From a checkpoint of a small transformer trained on Wikipedia: width 160, a variant of Muon for these matrices.
MLP neurons of a small language model. Each row is named by its layer, matrix (up: input weights) and neuron, and shows model dimensions 16-111. Each number is 128 + 24 x the weight over its row's rms, rounded and kept within 0 to 255.
Before each neuron's rows, "fires on" lists the tokens most often at its 100 highest values on Wikipedia text that the model never trained on.

fires on: "e", "s", " first", "n", "nd", " her"
L6.up48 [ 74 123 136 108 151 133 106 144 110 126 118  87  99 141 125 159 154 106 119 139 146 108 110 154 142 152  94 150 140 118 134 146  92  88 101 125 174 138 157 128 135 149 132 186 145 112 107 151 116  92 133 170 122  98 124 128 114 148 132  69 125 150 138 121 113  97 126  99 129  99 107 168  90 104 128 147 125 111 151 105 158 150 138  88 141 108 167 174 121 140 107 125 193  96 139 114]

fires on: " mo", " to", " The", " co", " the", " Mo"
L6.up327 [131 142 136 119 136  85 132 113 114 159 114 121 118 118 135 167 160 114 147 115 135 118 119 175 136 138  76 112 109 201 134 160 132  50 132 152 104 128 119  85 125  93 121 127 129 160 146  97 149 184 115 140 163 138 152 126 135 106 134 150 130 111 136 128 123 149  98 177  93 127 115 162 122 132  93  91 157 108 164 153  99  99 147 130 149 117 122 135 108 125 168 111 178 132 108 143]

fires on: " high", " life", " large", " live", " political", "^{"
L2.up409 [124 147 127  83 131 125 167 112 136 130 103  80 155  99 138 126  82 116 111 103 122 125 178 146 121 145 112 118 162 163 126 150 155 114 143 153  91 123 124 180 133 115 152 153 141 114 109 100 133 116 140 166 169 139 134 101 120 150 130 150  94 116 102 137 140 110 112 104 135 132 105 139 131 148 114 143 173 124 117 103 140 142  87 162 165 124  74 135 112 118 118 152 150 100  90 103]

fires on: "C", " D", "D", "P", "K", "T"
L2.up149 [133 142 121 141 172 112 125 145  83 141 100 133 126 117  92 125 212 166 125 145 118 160 110 130 112 117  94 154 126 143 108 143 145 141  79 174 140 132 144 134 109 157 123 158 117 125 158 145 149 142  89 101 109  77 142  91 153 118 135 113 117 144  89  93 130 123 140 158  96 161 134 141 152 143 144 146 113 131 101 140 113 114 119  96 128 109 140 116 133 143 166 129  68 109 120 131]

fires on: " =", "d", "s", ":", "e"
L2.up253 [ 95 122 154 119  96 111 120 122 123 164  84 112  84 139 171 128  99  88 113 125 118 129 102 154 123 154 111 153 171 146 166 152 108 139 134 129 107 133 120 152 148 119 104 151 149 115 139 159 122 115 135 159 122 127 162 122  82 136 183 159 143 146 149 129 142 116 108 127 137 122 109 149 137 100 132 176 127  84 114 123 143 133 176 119 134 136  98 106 158 132 122 118 145 125 162  91]

fires on: " ", "n", "el", " Fa"
L6.up580 [155  99 118 144 112 136 123  88 114 150 113 148 120  97 118 160 135 101  94 130 129 131 106 137 133 155  89 145  96 139 138 149 126  97 148 151 155  99 132  89 131 127 131 113 131 135  82  68  98  68 131 134 155 106 114 145 118 140  82 117 140 159 146 164 135 159 171 120 157 122 144  80 143 114 160 168 139 127 145 153 118 132 121  93 146 128 111  87  86  84 142 166 125 151 182 110]

fires on: "is", " Christ", "ti", " Ja", "ers"
L4.up229 [ 78 165 107 147 127 120 120 130  78 142 129 136  93 142  82  91 159 122 105 112 105 137 129 126 138 119 118 123 110 149  98 144 103 112 177  89 124 139 115 149 137 185 112 172 146 122 166 135 103 132 121 143 147 157 138 158  99 141  92  86 148 147 101 144 127  90 125 111 144 135  87 181 128 118 114  89 146 117  94 111 129 112 154 211 142 136 120 147 140 172 101 145 132 103 138 149]

fires on: " Mar", "al", "0,000", "ban"
L4.up356 [119 124 139 126 111 127 203 115 125 114  91 136  98 130 174 118 101 138 132 156  99 113 160 105 164 108 137 108 143 140  72 146 107  98 118 135 118 153 153 131 128 145  76 133 125 121 128 130 132 132 116 135 117 108 165 161 116 127  91 163 134 118 134 105 141 195 164  67 133 119 153  63 130 126 132 106 102 121 118 122  94 154 113 119 134 119 147 134 189  81 142 139 141  94 103 126]

fires on: "ation", "ship", "ion", "ations", "ia", "ies"
L2.up617 [130 156 134 136 105 128 145 126 141 123 117 162 164 132 147 143 142 152 119 104 162 119 108 158 106 157 116  81  89 125 105 137 192 111 134 107 128 114 118 163 107 145  78 136 126 109  85 112 147 152  83 141 142 174 109 196 109 137 113 108 122 150 120  95 102 117 146 109  97  80 138 138 114 141 170 144 105 108 113 102  92 118 171  74 113 109 135  85 170 143 164 139 158 128 182 112]

fires on: "D", " August", "00", " D", " July", " March"
L4.up580 [123 150 118 142 119  86 115 110 112 134 113 144 132 157 156 158 112 167 136 191 133 139 146 112  86  84 145 137 117  97 159 134 156 136 149 112 142 112 154 108  93 133 113 153 120 119 118 131 180 112  87 133 128 105  95 128 156 122 107 140 122 117  88  97 102 102 127 116 131 170 178 107 132  87 121 174 118 115 133 120 135 151 142 149 142 113  89 121 120 178 136 113 115 148 150 127]

fires on: "%", " $", " me", " f", " you"
L2.up152 [142 144  88 147 107 107 162  74 117 107 138 107 109 107 170 136 109 151 124 133 184 130 143 137 125 177 163 159  73 147  55 108 164 114 117 119 141 125 138 109 120 136 171 130 139 155 149 166 126 150 139 103 156 135 111 170 118 128 114 107 178 112 111 143 111 151 146 165  98 160 148 109 170 114 141 121 134 152 124 112 110 109 132 133 140  70 113 127 154 122 146 137 132 146  83 171]

fires on: "gg", "pp", "ven", " per", " You", "vel"
L2.up539 [124 145 131 127  89 118 126 124 150 117 137 142 126 155 135 163 116 149  80 133 143 113 127 132 103  79 126 139 149  88 112 135 149  78 154 154 110 140  92  88 148 110 158 140 153 112 129  53 195 102 134 140 114 138 127 112 129 128 121 130 139 166  96 140 126  95  86 148 114 126 147 114 136 146 131 123 163 147 128 104 158 136 142 136 136 137 131 109  79 146 129  98 180 133 114 165]

fires on: "ber", " Cor", "ter", " Bur", " inter"
L2.up482 [ 99 111 128 131 137  93 105 111 157 135 102 122 130 117 148 100 115 108 190 130 160  79 111 171 194 147 126 130 154 165 109 108 122 112 156 173 123 148 133 139 130 148 118 127 147 158 154 102 151 145 148 128 133 114 161 161 117 122 133 147 181 129  88 154 153 147  98 155 163 140 146  80 156 122 130 108 106 112 130 130 124 115 146 123 116 146 151 147 120  74 153 130 115 130 116 129]